Weights of a small GPT-style language model, trained from scratch on English Wikipedia.
Size: 11 layers, width 256, 2 heads of 128, MLP 768 SwiGLU, 13.6M parameters.
Training: a variant of Muon for these matrices, 214M tokens, 7028 steps.
MLP neurons of a small language model. Each row is named by its layer, matrix (gate and up: input weights) and neuron, and shows model dimensions 80-175. Each number is 128 + 32 x the weight over its row's rms, rounded and kept within 0 to 255. A neuron's up and down rows have the sign that makes its largest values positive.
After each neuron's rows, "fires after" lists the tokens most often just before its 100 highest values on Wikipedia text that the model never trained on.

L4.gate128 [ 89 136  94 180 121 139  83 143 124 147  79 137 115  98  53 149 112 142 178 132 151 152 170 113 144 163 111 150 124 191 215 129 141 122 120  97 128 170 112 146 100 171 117 138  92 139 126 127  75 117  97 150 170 161 155 101 124 108 132 125 153 137 182  79 131  63 142 125 185 108  93 172  76 159 154 179 119 152  97  63 156 122 144 116 103 132  85  83  58  64 197 116 153 159 219 106]
L4.up128 [129 132  99 113  94 149 140 165 120 136 122 134 144  69 110 145 133 125 115 113 105  74 156 106 140 134 102 158  80 136  81  92 171 157 137 142 146 180 136 138 128 102 172 136  85 144 138 120 165 129 125 163 144 165 130 140 192 129  99 145 124 132 124 168 124 104 150 112 173  91 105 148  96 119 124  97  88 100  87 108  93 120 126 128 100 172 112 167 171 159 165 188 114 124 159 106]
fires after: " was", " is", " he", " however", " her", " be"

L3.gate753 [169 135 159 168 131 134 151 132 128 159 110  95 129 140  58 102  80 160 171 129  57 131  74 104 129 147  85  50 143 108 164 182 103 139 110 103 177 105 185  90 120  69 175 141 187 123 137  90 108 140 148 156 121 138 156 119 111  75 152 126  90  91 124 117 165 128 191 177 130 206 135 133  87 216 137 107 118 121  60 156 147 118 167 159 175 153 157 159  86 126 140  99 130 151 178  99]
L3.up753 [ 93 111 123 174 171 119 141 142 165 137 124  46 176 101  71 118 123 121 157  67  93  69 113 129  92 162 121 101 142 111  81 147 155 190 181 150 126 135 120 101 173 111 149  87 162 104 153 109 126  92 122 206 184 132 155 170 118 110  89 125  99 180 138 143 191 114 163 115 127 219 145 144 170 190 128 120 104  91 133 132 171 113 193 119 157 157 148  82  60 110 123 113 119 161 164 110]
fires after: "0", "3", " /", "4", "9", "1"

L4.gate586 [148 150 182  77 134 129 160 111 137 143 140 167  91 102 112 126  77 102 145 168 158 119 109 152 116 152 140 171  74 139 192 161 127 129  51  54 177 117 130 124 170 193 137 125 129 102 143 104 134 110 102 175 121  91 129  47 145 109 156  95 151 102 169 178 141 145 117 166 139 101  78 152  94 142 126 136 119 145 128 139 141 148  61 148 111 103 130 134 187 182 128 121 100 149 152 108]
L4.up586 [167 131 130 108 168 108 122 128 127 131  91  92 182 107 143  94 148 131 133 165 162 125 149 195 137 111 159 178  97 120 115 137 178 152 121 109 122  92 121  80 104  74 186  93 129 198 196 146 103 159 139 133 111 140  96 102 134 210 169 172 130 102 141 115 143  78 162 193  77  98  71 105 109 123 125 124  97  98  91 135 128 151 132 166  91 104 190 132 111 134 135 115 183 179 167 116]
fires after: " "

L4.gate98 [112 174  94 109  27  81 124 142 158 101 190  98  91 134 154 125 149 108 119 130  70 157  80  96 119 154 144  76 196 120 126 114 153 142 117 133  92 154 120 125 153 125 121 133 137 157 175  95 151 159 171 152 109 136 134 144 145  81 125 142 129 135 158 155  95 114 133 114 210 166 135 163 145 122 174  98  93  83 136 109  66  88 146  73 130 107 113  97 141 145 154 152 205 110 182 108]
L4.up98 [ 73 148 115 107 117 111 108 114 118 121 146 164 135  81 153 126  53  98  94 103 107 136 142 124 111 135 139 119  98  44 206  68 110 167  94 105  87 130 102 191 166 113 134 136  87 126 143 115 160 109 132 123  92 169 114 155 109  93 147 101  94 147  49 205  70 178 158 153 187 159 149 111  89 173 130 136 152 102 128 106  99 151 126 133 132 110 126 167 180 124 106 173 219 100 151 132]
fires after: ",", "\n", "===", "\","

L5.gate255 [127  93 175 211 135 116 105 129 161 120  43  79 127 145 189  74 151 148  91 130 144 140  82 165 128 164 169 126 185 140  66 114  92 101  80  60 172 121 108  95 107 171 153 125 130 132 165 132 105 136 119 139 108 170  76 144 119 102 146 148 115 143 111 114 156  98 132 111 107 126  98 124  96 162 133 103 184 114 215 126 166 126 120 120 154 159 153 172 135 153  84 145 132 134  66 127]
L5.up255 [152 136 114 155 107 164 130 124 131 162 151 105  97 162 162 108  73 148 170 137 100  81  93 130 123 147  89 160 145 157 116 122 135 151 123 131 167 134 100 159 138 128 168 104 144 149  80 132 134  52 118  76 145 126 130 150 193 171 100 103 170  73 179  89 103 121 123 138 151  99 133 137 183 157 111 188 116 200 151 163  60  94  90 135 147 127 152 173 127 130 114 142 146 133 102  76]
fires after: " ", "\n", " the", "-"

L3.gate1 [179  89 124 142 171 152 141 173 196  93 148 112 116 118 162 115  93 152 120 144 169  80 129 104 100 197 159 142 109 127 114 159 142 127  82 150 122 129 137 114 163 162 117 149  97 111  64 125 161 140 171 176 141 147  18  72 168 175 126 137 158 150 150 115 171 116 124 154 156  68 106 105 141 100 151 135 121 148 185 119 160 120 179  97 191 123 136 175 153 100 154 128 125 197 165 160]
L3.up1 [111 142  92 151 155 131  97 135  81 167 107 107 122 129 133 105 126 153  83 120 123 140 172  97 117 125 168 133  92 140 112 156 149  86 107 124 140 151  79 107 185 188  59 171 106  76 132 120 174  98 153 185 154  84  44 112 130 140 110 115 123 153 159 115 127 128  69 117 174  82 161 105 142  91  95 115 172 127 135 105 150 114 148 114 146  93 203 169 129 140 128 134 140 118 144 155]
fires after: "\n", " |", " ", ";", " etc"

L3.gate560 [116 166 182 165  98  92 117  88 130 127 131 119  82 152  99 141 155 142 107 177  92 103  74 144  77  55 173 123 120 146 142  91  96  89 105  99 162 155 134 125 131 204  68 109 157 173  95 126  83 118 183 148 156 134  78 142 107 118  81 159 148 147  80 187 136 157 168 222 160 104 148 144 167 116 150 155 132 155 179 158 130 105 130 134 132 108 164 140 158 108 122 150 112 133 124 141]
L3.up560 [132 196 150 171  76 111 153 147 118 148 159 146  96 124 139 142 128 148 165 144 109 120 152 161  76 140 187 141 145 143 201  96 133  80  89 124 154 126 128 129 149 183  48  59 173  98 123 140 166 111 205 162 132  94 105 137 116  52 106  88 128 183  99 148 112 175 159 171 140 136 139 110 191 131 124 132  92 144 194 151 116 131 120 103  90 118 131 186 161  88 179 140 134 161  92 151]
fires after: " |", ".", "\n", " a", " the", "ed"

L4.gate513 [120  92  64 107 130 174 142 158 169 144  64 111 179 141 105  74  99 146 118 146 145 146 121 117 165 119 124  82 140 183 170  71 117 142 114 150 146 151 162 161 143 156 128 110  80 176 141  90 106 174 154 163  88 170 121  67 131 169  95 194 214 137 123  83  59 160  60 152 123 105 130 167 104 121 118 141 103 109 122  58 127 144 182 134  91 129  81 135 116 175 141 119 107  48 148 136]
L4.up513 [173 166 119 103 169 153 117 127  84 101 155  93  93 137 127 139  71  82 151 149 163 139 114 145 118 135 145 144  90 174 132 135  21 109 148 152 134 143 139 155 111 123 100 157 125 109 123  96 144  85 171 100 126 100 120   9 138 133  96 121 197 123  94 110 110 148 141 167 116 145 154 143 161 138 120 112 111 204 137 170 138 134 171 124 112 120 152 115 129 139 120  80  72  53 142 152]
fires after: ".", " \"", "'", " is", " used"

L4.gate593 [136 119  89  96 160 121 169 154  89 146 118 109  98 129 137 113 114 200  61 189 152 129 147 159 132  90 131 137 115  77 100 108 197  83 164  93 150 130 129  81 123 125 115 190  93 180 154 124  69 110 158 156 145 196 141 180 131 112 107 166  63 136 157 126  89  97 114  91 123 101 132 125 128 138 119  81 110 139 118 125 130 123 212  54 129 109 127 169 152 154  99 169 142 131 140 118]
L4.up593 [105  89  97 150 123 131 151 217 109 192 104 150 141 138  92 123 118 114 110 163 118  87 205 122 126  72 119 103 174 105  62 102 155 126 134  84 138 168 189 125 120 109 139 147 136  66 155 140  73 109 116 194 133 158 124 106 159 185 171 180 157 139 182 153 108 185 174 110  99 120 168  93 160 140 128 116 132 131 157 178  85  77 122 182 114 131  89 152 154 146 111 157 123 122 119 144]
fires after: " \"", "\n", " (", "==", "==="

L4.gate310 [167 108 127 121  93 182 174 163 123  90  84 168 124 112  75 120 168 129  68  92 164 119 137 175 128 171  97 124 131  63  96 121 148 103 100  60 120  64 132 177 143 113  91 195 155 148 130 205  78 160 103 114 152 135 111 123 128 171 118  91 113 166 203 140 112  83  92 122  90 110 142 129 128 138  97 109  81 107  88 192 171 171 136 142 135 100 136 129 182  85 131 126 100 160 148 159]
L4.up310 [131 149  98 178 163 117 136 193 113 154 123 121 144 143 151  72  71 166 107 189 102 155  77 112  95 136 137 152 130  99 125 142 130  88 117  92  93 105  82 152 103 133  94 112 104 126 101 171 160 151  88  96  80  75  87 148 115 195 126 126 166 125 183 139  63 168 157 146 130  68 141 122 126 185 101 156 146 172 103 164 151 156  91 172 178 131 172 114 163  83 112  89  59 131 108 133]
fires after: " ", " (", "-", ".", "\n", "=="

L4.gate719 [154 152 113 145 175  89 130 132 166 177 125 139 141  61 134 153 124 113 140  71 130 200 135 110  43 138 157  93 128 145 166  94 142 174 108 161 129  51 121 152  90 146 127 110 156 157  86  91 120 145 127 155 139  85 138 156 103 131  89 112 119 118 188 156  84 148 121 134 101 122 146 167  91 180 107 110 145 211 205 108 163 127 160 164 147  64 140 171 140  97 130 151  89  95  99 135]
L4.up719 [152 212  74  86 123 124 170 125 118 135 187 132 160 134 179 144 128 141 172  95 121  76 149 131 114 154  86 138 169 191 118 173 150 141 126 154 160 157 142 104 100 100 169 130 146 106 129 116 133 131  97 103 132 140 135 109  85 113 128 115  88 101  94 113  89  68 111 111 179 156  73 121 130 131  87 130 174  76  94 116 118 207 136 108 117  52 151 112 160 105 142 106 137  96 126 157]
fires after: "0", " ", " de"

L5.gate445 [164 164 128 103  84 128  97 101 100 127 180 110 129  73 170 115 156 167 133 177 205 118  91 120 105 145 192 163 133  69 111 158 161 115 101  90 157 148 148 121 155  59 150 147 102 121 181 136 153 117 125 156 147 154  99 182 238 127 163 113  81 159 131  61 132 154 151 140 173 162 180  97 157 102 137 158 101 116 126  70 171 101 134 159 111  91 124 100 126 175  87 168 198 118 139 162]
L5.up445 [151  68  92  95 114 102  99  99 127 109 121 133 111 151 106 123 159 173 134 148 116  87  59 133 135 195 107 148 102 127 149  71 157 127 152 179 183 124 175 101 121 105 101 153 147 137 151 136  98 171 104 137  93 133 119 142 113 192 143 138 148 176  94 145 117 160  95 123 126 124 101 129 114 146  70 135  91 152 115 123 173 120 158 119  88 184 135  90 159 170 129 204 162  93 123 144]
fires after: " the", " The", "The", "\n", " on"

L4.gate126 [ 83 113 144 157 149  67 172 120 127 112  78 119  93 145 129 128 158  98 143 109 119 137 118 164  96  85 150 103 125 126 172 157 146 136 128 106 114 202 107 182 146 131 185 106 122 159 120 113 177  91 102 129 104 163 171 160 108  86 145  94 147 116 134 109 100 199 113  91 166 148  96 117  24 127 111  92 110  84 101 162 127 121 129  84 159 126 149 137 136 133 127 119 139 200 117  98]
L4.up126 [139 127 121  82 163 142  92 131 117 105 184 139  74  70 103 140 172 137  98 188  99 115 145 157  69 140 100 121 173  96 168 119 187 175 116 147 124 118 113 117  98 113 106 197 127 156 127 156  90 129  45 141 126  88 128 131 141 152 146 146 145 103 128 100 110 120 170 127 160 154 109 134 157 114  92 180 131  96 114 108 110 106 167  85 111 101  84  86 101 137 133  96  80 115 123  90]
fires after: " as", " in", " As", " "

L4.gate413 [193 108 143 136 161  99 132 159 118 150 130 108 142 179 123 110 142 183  86 128 184  85 109 133 129 185 189 166 107  92 129 160 105 102 104 136 100 179  58  84  88 143  68 127 108 175  73 156 124 100 150  97 137 147  88  88 123  96  92 115  66 139 133  54 190 107 117 109 101 150 111  91 162 117 128 123 138 105 134  89 180 126  96  92  76 102 122 165  99  82 175  84 180 199 120 109]
L4.up413 [164  97 174 185 140  97 150 140  72  88 108 124 146 186 148  83 130 171 145 182 171 101 115 108 131 115 143 160  82 120  87  92 135 147 144 167 141 166  67 166 120 241 110 134 123 155 110 129 115  96 173  77 157 135  88  76 148 135 136 119 136 144 132  74 102  88 163 180 174 176 104 127 255 158 168 116 142 138 130  69  82 135  90 113  78 155 115 167 110 114 144 119  89 190  95  87]
fires after: "\n", " ", " O", "-", "ed"

L5.gate454 [188 155 154 123 205 165  67 110 143 168 154 148  92 110  96 177 130 112 121  83  90 113  80 143 122 130  93 145 183 216 120 133 175 122  91 141 131  74 140 105 100 115 138 170 125 133 111 127  50 113 100  97  69 129  90 190 149 106  86 148 173 126 184 120 111 146 141 141 137  73 115 137 177 132 181 109 150 148 180 106 121 170 100 139 131 108 144 146 164 152 130 106 165 124 177 138]
L5.up454 [ 84 155  78  72 123  76 128 154 145 131 151  99 141 120  72 133  94 174  99 174 164 124 132 162 138 122 135  99 119 173 174 119 100  98 175 111 141  62 132 151 144 140 130 112 123 158 118 132 173 193 152 114 156 111 168 129 145 152 115 116 113 129 123 105 127  79 140 165 116 175 118  68 147 164  95  67 148 128 123 138 175 180 160 140 158 110 159 104 112  87 163 109 137 104 114 127]
fires after: " "

L4.gate532 [ 82 146 113  65 142 152 144 134  69 165  99 100  98 135 131  81 139  45 107 139 139 138 167 154 126 116 110 134 174 150  69  84 147 128 136  82 182 155 127 185 160 124 151  83 130 105 159 150 181 106 140 187 141 107 107 139 118 168 151 141  87 145 126 124  86 102 113 100  93  96 152 159 125 169 134 180  84 173 130 120  90 181 146 149 108 110 125 149 154 191 157 121 117 140 188 132]
L4.up532 [116  98 153  84 100 116 109 130 144 165 102 115 126 113 140  84 146 107 116 149 184 147 149 147 146 161 162  81 137 217 113  76 130 131  98  89  88 190 161 135 140 108  82 135 102 151 136 103  98 164 136 103 148 143 116 119 144 134 108 134  87  87  73 140  99  91 171 115 166 165 130  85 146 152 116 148 102 155 117 150 106 133 149 174 145 143  83 208 160 158 178 133 147  98 204 132]
fires after: "==", " ==", "History", "Career"

L5.gate706 [127 192 117 132 120 118  94 152 182 158 136 152 128 171  85 121 173 113  66 123 124  62 205  92 145  79 111 129  91 152 145 145  96 179 152 136 101 171 169 173 136 138 159 187 102 154  94 181  52 144 134 158 105 137 166 137 173 116 142 162 109 155 184 106  77 130  93  95 165 151 139  85 115 149 146 153 108 165 127 117  88 170 145  79 171 111 167 144 162 149 140 124 111 146  73 163]
L5.up706 [141 155  92 137  92  97 180 150 148 126 126 136 140 183 148 126 131 136 103  88  83 120 158 115 127 179  89  96 130  88  79 124  62 149 148 119 103 206 137  19 156  53 113  84 114 147  99 110 114 134 161 175 176  85  91 140 112 110  93 107 143  93 124 108 125 134 157 175 104  90 118 127 102 132  98 137 191 143 163 148  93 164 129 136  93 101 160 144 178 117 158 159 127 175 165 150]
fires after: "1", "2", "3", "4"

L3.gate20 [137 117 174 115 187 174  62 151  82  66  40 206  61 109 156 124 108 201 144  52 155 124 123  96 153 113 162 151  76 135 130 156  92  92 105 120 163 132 188  80 200 143 156 143 136  96 125 163 109  82 125 150 141 120 109 167 132 175 173 176 102 158 122 123  89 101 186 117 136 163 138 169 132 107  79 144 190  97  83 154 151 103  67 150 133 134  88 121 120 139  73 173 133 194 119 115]
L3.up20 [125 120 134 175 164 111 103 116  87 133  99 132 131  93 122 111 115 160 118 108 121 111  69 140  76 207 133 160 209  92 109 116 108 155 120 108 141 136 142  81 234 122 176 204 135  96 180  95 136 186 161 114 103 133 153 111 138 152 110 100 104 120  94 118  97 139  88  98 132 154 157 143  89 156 112 106  87  93 159 222 167  68 132  68 112 146 153 110 162 173 105 181 146 133 143 152]
fires after: "\n", "-", " Time"

L4.gate350 [ 85 127 137  66 131 105 117 170 116 186 135 105 103 124 128 128 127 167  87  85 102 163 107 167 129 133 116 117 144 151 134  55 156 139  99  92 170 103 102 121  99 158 122  80 150 171 115 114 142 154 120 168 127 160 108 124  88 187 180 158 163 159 101  79 122 142 165  99  91 152  73 144 190 136 135 139 104 179 138 175 116  97 119 150  71 150 144 147 119 132 203 113 203 184 180  82]
L4.up350 [114 194  86  94 116  80 118 158  72 132 112  99 116 132 178  90 184 150  86 159  99 144 157 148  73 160 135  99 225 184 166 119 115 135 165  60  43 193 149 157 142 125 179 145 116 128 134  72 114  72 130  91 110 136 142 100  92 121 109 114 103  78 117 167 148 132 134  88  86 193  93 173 189 138 174 124  88 124 131 165 134 101  94 165 144 208 107 167 148 120 142 118 110 149 156 122]
fires after: "==", "\n", " =="

L3.gate660 [136 146 150 179 207  66 139 131 100 111 105  90 137  94 125  88 108 120 150 155  82 113 146 133 177 150 161 104 143 131 117 146 120 133 124 151 175 137 127  93  90  55 141 138 139 183 132  86 136 131 167 174 151 151 115 201  88 134  91 187 123 133 112 109 118  93 207 194  73 124  64 104 163 130  96 149 100  68  94 115 160 110 107  93 164 151 118  67 145 155 168  91 168 155  99 128]
L3.up660 [115  98 140 130 129  95 137 171 141 120 100 119 174 143 122  64  91 115 103 124  87 134 116  86 127 156 100 116 122 104 134 125 181 107 138 127 109 116 138  72  86 100 171 115 163 138 141 142 133 115 117 212 114 135 119 168  91  82 113 144  78 129 149 116 130  93 173 145  92 134 109 168 103 198  98 107  87  88 153 102 123 183 131 136 152 127  45  93 130 125 121 143 143 145 101  55]
fires after: "0", "1", " El", "9", "2"

L5.gate154 [132 171  99 157 159 123 126 119 117 103 145  95 145 170 160 104  93 126 122  61 154  89  81 188 104  84 163 121 150 155 173 104 136 155 129 110  88 154 129 129 140 117 149 195 110 122 154 161  98 137 123 100  83  88 185 179  85 146 130 145 122 124 113 166 180 217 152 163 144 101 154 106  96 144 141 123 134 130 102 111 153 113 140 167  80 121 111 120 183 107 109 109 170 175 133 128]
L5.up154 [117  83 101 136 122 152  80  96  91 114 132 152 148  86 122 121 126 168 101  84 103 128 112 157 141 132 151 127  72 120 150  72 141 163 227  84 123 125 156 114  76  75 109 156 156 128 178 100 132 136 136 107 104 111 192  88  98 138 127 131 168 103  83 173 152 112 111 155 101 163 118  82 104 162 102 143 136 177 180 171 171  99 180 159  62 175 117  91 115 161  90 109  83 126 132 111]
fires after: "1", "0", "3", "2", "5", "4"

L4.gate12 [122 138  68 116 126 147  66 164 119  90 120 142  80 107 143  91 147 133 109 105 149 142 130 201 125 169  65 137 111 150 109 119 152 147 130  87 173 142  92  88  95 163 142  96  45 130 115 139 119 125 166 128 117  96 101  62 125  95 174 169 165 122 162  74 121 149 151 150 157 171 170 127  97 125 144 124  68 131 169 106  91 135 120 187 123 134 123 113  89 154 157  91  70  94 145 125]
L4.up12 [127  89 150 136  96 109 143 150 156 183 165  83 124 105 159 104  74 156 112 145 163 106 157 111 144  75 127 125 120  90 128 128 127  90 134 140 138 112 121 114 147  98 135  84 115 160 169 131  96 131 141 166 143 183 109  75 124 188 182 238  68 105 100 139 121 150 147 136 140  82 161 122 136 144 176 147  93 136 116 168 120 137 167 182 131 162 116  99 160 108  56 107  88 152 164 125]
fires after: " ", " (", "."

L5.gate716 [167 154 128 232 113 109 123  94  76 141 113 131 150 157 119 110 114 159 108 176 123 100  94  91  99 100 113 175  95 116 141 194 137 144 135 128 172 107 102 138  74  62 147 199 158 187 157 120  86 148 105  80  76  82 140 131 134 133 116  97 149 114 124 128 122 160 152 138  91 111 172 119  75 155  90 141  96 147 202 112 198  83 145 105 110 178 135  98 160 115 168 142 131 167 119 124]
L5.up716 [ 68 155  93 160  82 186  68 115  88 139 155  89 144 143 164 127 134 144 111 139 136 121 130 124  72 132 138 171  91  70 113 173 160 156 180 139 157 116 121 134 152  66 134 120 103 130 158  89  82 128  99 156 109 119 170 156 115 176 151  91 116 118 139 173 154 102 141 121 132 129 121  88  99 121 110 124  48  92 139 166 149 155 210 140  93 112 179 134 184 130 164 143 123 110 100  96]
fires after: "1", "7", "2", "3", "8", "6"

L5.gate462 [143 157 153  75  75 140 102 142 140 103  76 114 118 173 122 215 126 141 116  97 138 136  62 113  87 129 154  32 128 102  99 151  88  94 146  89 114 137 153 160 150 166 130 113 171 155 132  82 137 119 181 122 112 163  72 146 127 143 105 157 134 201 111 110 104  68 115 115  91 101 125 121  68 111 111  88 186  85  89 120 126 173  96 116 111 154 168 144 147  94 102 142 128 112 182 131]
L5.up462 [ 83 121 129  88  54 143  99 166 159 224 136 116 149 107 119 144 149 142 132 102 125 137 146 126 137 131 123 122 128  83 137 152 136 128 149  99 138  95 137 125 111 120 200 100 155 136 104 146 140 110 120  85  80 120 124 138 136 173 118 103 116 116 128  59 136 115 159 115 113 134 153 164 117 163 146 108  77 117 129  89 135 135 112 194 185 167 107 113 112  73 131 123 150 160 140  93]
fires after: "-", "\n", ")", "He", " |"

L4.gate92 [101 120 122 148 181 151 132  81 140 153 134 146 100 143 127 130 131 129 149  83 125 136 127 146 151 145  89 148 109 123 144 128 128 131 175  52 151 113 121 119 156 163 183  78 183 154 118  80 140 121 102 189 101 161 123 152 171 155 119  93  72 101 141 142 100 141 122  87  87 115 102 109 112 103 108 153 171 164 166 168 107 171 112 123  74  70 121 161 144  94 169 101 155 116 109 146]
L4.up92 [139 108 111 130 118 151 149 148 147 143 123  63  85 141 106 145 143 152  83 104 119 127 110  67  99  99 102 107 154  81 186 114 156 223 108  94 108 135 164 157 160 104 133 143 152 185 103 129 129 153 129 150 162 165  85 134 123 139 124 148 110 152 136 168 136 158  87 101  87 158  83 128 156 155  67 111  99 139 128 126 111  87 100 142 131  97  69 125 161  79  90  53  78  64  79 139]
fires after: " ", " W", " E", "s", " in"

L4.gate138 [120 145 131 126 170 119 115 146 153 146 150 125 137 132 100 129 149 129 112 125 156 124 138 132 106  61 172 136 173 109 171 184 153 187 102 118  58 161 102 107 145 152 144 174 165 141  98 117 102 135 155 112  87 153 106 100 102 105 103 135 104 154 124 181 148 161  96  74 171 125 186 242  58 143 144 164  87 145 137 132 120 141  89  68 142 128 128 101 148 146 140 191  66 142 169 101]
L4.up138 [135 162 127 145 157 140  37 204  81 118 101 134 130  98 108 159 117 119 150 149 126 125 161 137 157  90  79  92 130  90 113 137 133 105 124 133 108 157 153  55 164  94 136 132 197  88 125 107 140 109 112 151 109 170  75  86 113 180 123 126 149 118 162 139 128  96 121 145 130 155 179 115 115 117 148 151 136  99 111 104 150 158 160 120  95 155 122 153 112 104 151  93 177 156 166 113]
fires after: "s", "/", " ", "3", "4", " ("

L6.gate656 [115 119 192  95  93  56 163  92 134 151 116  77 154 108 104 123 149 132 114 126 119 166  80 106 129 157  73 130 149 105 120 164 118 146 162  94  99 213  94 138 152 114 135  95 148 184 118 122 188 159 125 120  86 152 148 145 128 124 139 124 148 127 127 119 121 112  91  61 125 253 115 165 216 124 161 107  84 170 134 134 125 117 112 132 149 187 187 181 149 124 131 106 103 153 153 149]
L6.up656 [153  37 206  95 120  78 148 116 132 117 137 112 144 123 102  81 130 112 137 179 164 169 119 137 107 169 152 102 103 141 156  98 101 126 154 123  82 136 146 138 134 130 128 103 132 109 147 119 176 126 106  84  91 162 130 117 176 124 167 113 146 104 127 169  95  73 181 127 120 209 141 165 126  93 142 112 135 123  93 138 120  94  80 190 142 133  56 142 101 156 130  82 166  98  75 106]
fires after: "==", "\n", " ==", "===", "Group"

L5.gate512 [114 127 139 134 103 132 105 111 104 162 147 119 132 106 101 105 102 102  77 137 154  75  96 139 121 138 106 126 135 122 150 110 182 176  85 135 126  86 177 107  65 174 161 137 100 133 218 136  90 124 134  90 120 157 120 152 133  99 158 113  88  85 170 148 156 143 131 142 142 117  95 180 102 203 105  55 159 168 101  48  91 106 151  95 175 157 129 144  95  52 121 127 181 127 176 139]
L5.up512 [163 152 116 138 141 128 153 106  77 122 179 169 136 134  95  84 170 158 140 170 142 121 159 107 134  81 124 112 147 108 138 131 172 152  82 122 111 179 173 167  97 110 107 169 109 134 140  40 143 166 111 171 139 135  89 127 109 147 185 105  91 185 122  94 154  98 127 151 120 136 156  84 150 110  60  70 147 151  63 105 136 160 126 127 126  98  81 124 145 146 155 166  90 113  98 142]
fires after: " was", " is", " were", " comp", ","

L3.gate377 [136 131 141 117 148 137 103 147 142 148 170 142 156  94  97 200 105 110 123 121 168 129 112 144  82 139  87 132 115 134 112 136 132 138 101 138 146  94 124 112  93  63 153 110  72 119  56  74 132 111  84 149 173 120  41 131 135  90 193 140 134 140 198 107 149 118 127 129 123 149  66 153 112 129 139 156 144 156 160  86 120 145 167  99 134 103 134 171 163 105 126 118  88 141 113 106]
L3.up377 [124 134 173 103 106 129 160 184  98 115  93  96 173  97 170 182  81 131 126 132  95 101 170 111 100 178  70  98 150 131 132 124 112 122 126 130 121 115 117 152 114 130 170 137  82  90 163  77 110 114  69 121  93 172 119 101 101  90 181  85 169 154 107 148 178 149 129 168 141  99 155  83  88 141 118 126 163 113 135  90 105  99 126 197 126 147 184 133 106  94 126 139 140 146  98 191]
fires after: " ", " Block", "."

L4.gate598 [ 95 178  39 143 160 113 162  98 167 173 125 125 176 128 130 107 112 100 139  78 158 193 126 138  93 157 122 102 160 116  97 118 124 145  35  71 107  98 118 153 148 181 103 180 136 155 113 153 156 138 147 127 136  96 148 143 139 142  84 127 129 161 169  85 141 121 146  62 154  88  63 154 168 138 125 115  67  48 198 106 136 118 120  68 145 147  96  79 109 124 137 170 129 154 130 114]
L4.up598 [143 176 123 189 134 144 147 163 123 117 171 192 119  98  85  69 133 115 190 152 179 116 114  95 151 112 151 120  70 152 129  96  73  89  88 127  93 120 119 142 103 158 119 104  77 135 122 136  82 106 139 133 110 100  99 117 153 118 172 140 135  82  96 169  94 134 160  95 151 110 143 119 160 175 123  56 162 123 111 154 141 145 158 115  74 148  95 111 183 118  93 175 111 121 130 165]
fires after: " \"", " a", " ", " (", " of", " in"

L5.gate388 [ 82 124  70 128 102 140 100 132 119 127  78  44 114 141 135 101 151  77 153 107 159 140 149 127  73  86  89 127 150 151 123  89 112  80 150 135  78 198  93 130 107 136 136 145 124 143 177 145 151  95 115 120  63 168 123  90 132 121 167 159 117 159  47 107 125 159 144 109 102  63 125  95 156  88 186 123 157  63 111 136  74 150 154 141  64 150  77 171 125 164 146 150 128 168 215 144]
L5.up388 [ 64 113 117 153  63 131 139 146  91 172 143 129  59  97 169 160 116 155  90 122 152 106 158 153 118 150 133 100 121 112 132 141  91 160 153  95 149 163 114 185 133 137 154 140 118 113 145 145 115  76 179 108 137 102 158  55 124 198  99 126 105 163 104 187 150 122 114 112 136 101 139 106 187 124 115 173 138 129 176  86  63 157 146 127  86 120 111 176 113 110 118 179  95 117 177 135]
fires after: ".", " as", " in", " is", " on"

L4.gate578 [157 129 130 140 202  71  86 146 147  89 128 154 135 129 132 124  75 116 133 145 129 143  72 159  67 116 133  99 139  88 170  66 135 135 147 127  61  58 151 138  94 157 115 147  90 157 168 109 127 122  96 206 119  94 100 189 120 132 140  98 155  55 162 170 128 158 135 108  52  79 173 169 138 124 149 153 137  93 135 131 164 126 144 174 126  88 141 166 155 178  92 136 126 196  95 107]
L4.up578 [199 162 126 101 163 132  85 113 167  87 122 151 156 182 168 131 197 108 122 114 110  86  69 179 158  89 163 139  96 127 143 109 180 118 159 137 126 152  80 155 109 162 116 117 118  75 114 151 164 100 138 120 128  91  97 183 125 139 178  85 159 128 156 137 131 118 118  74 144  70 113 122 131 120 102  68 194 124 162 144 168 156 129 147 135 168 113 140 113 106  76 157  85 112  96 167]
fires after: "5", "0", "1", "8", "3", "2"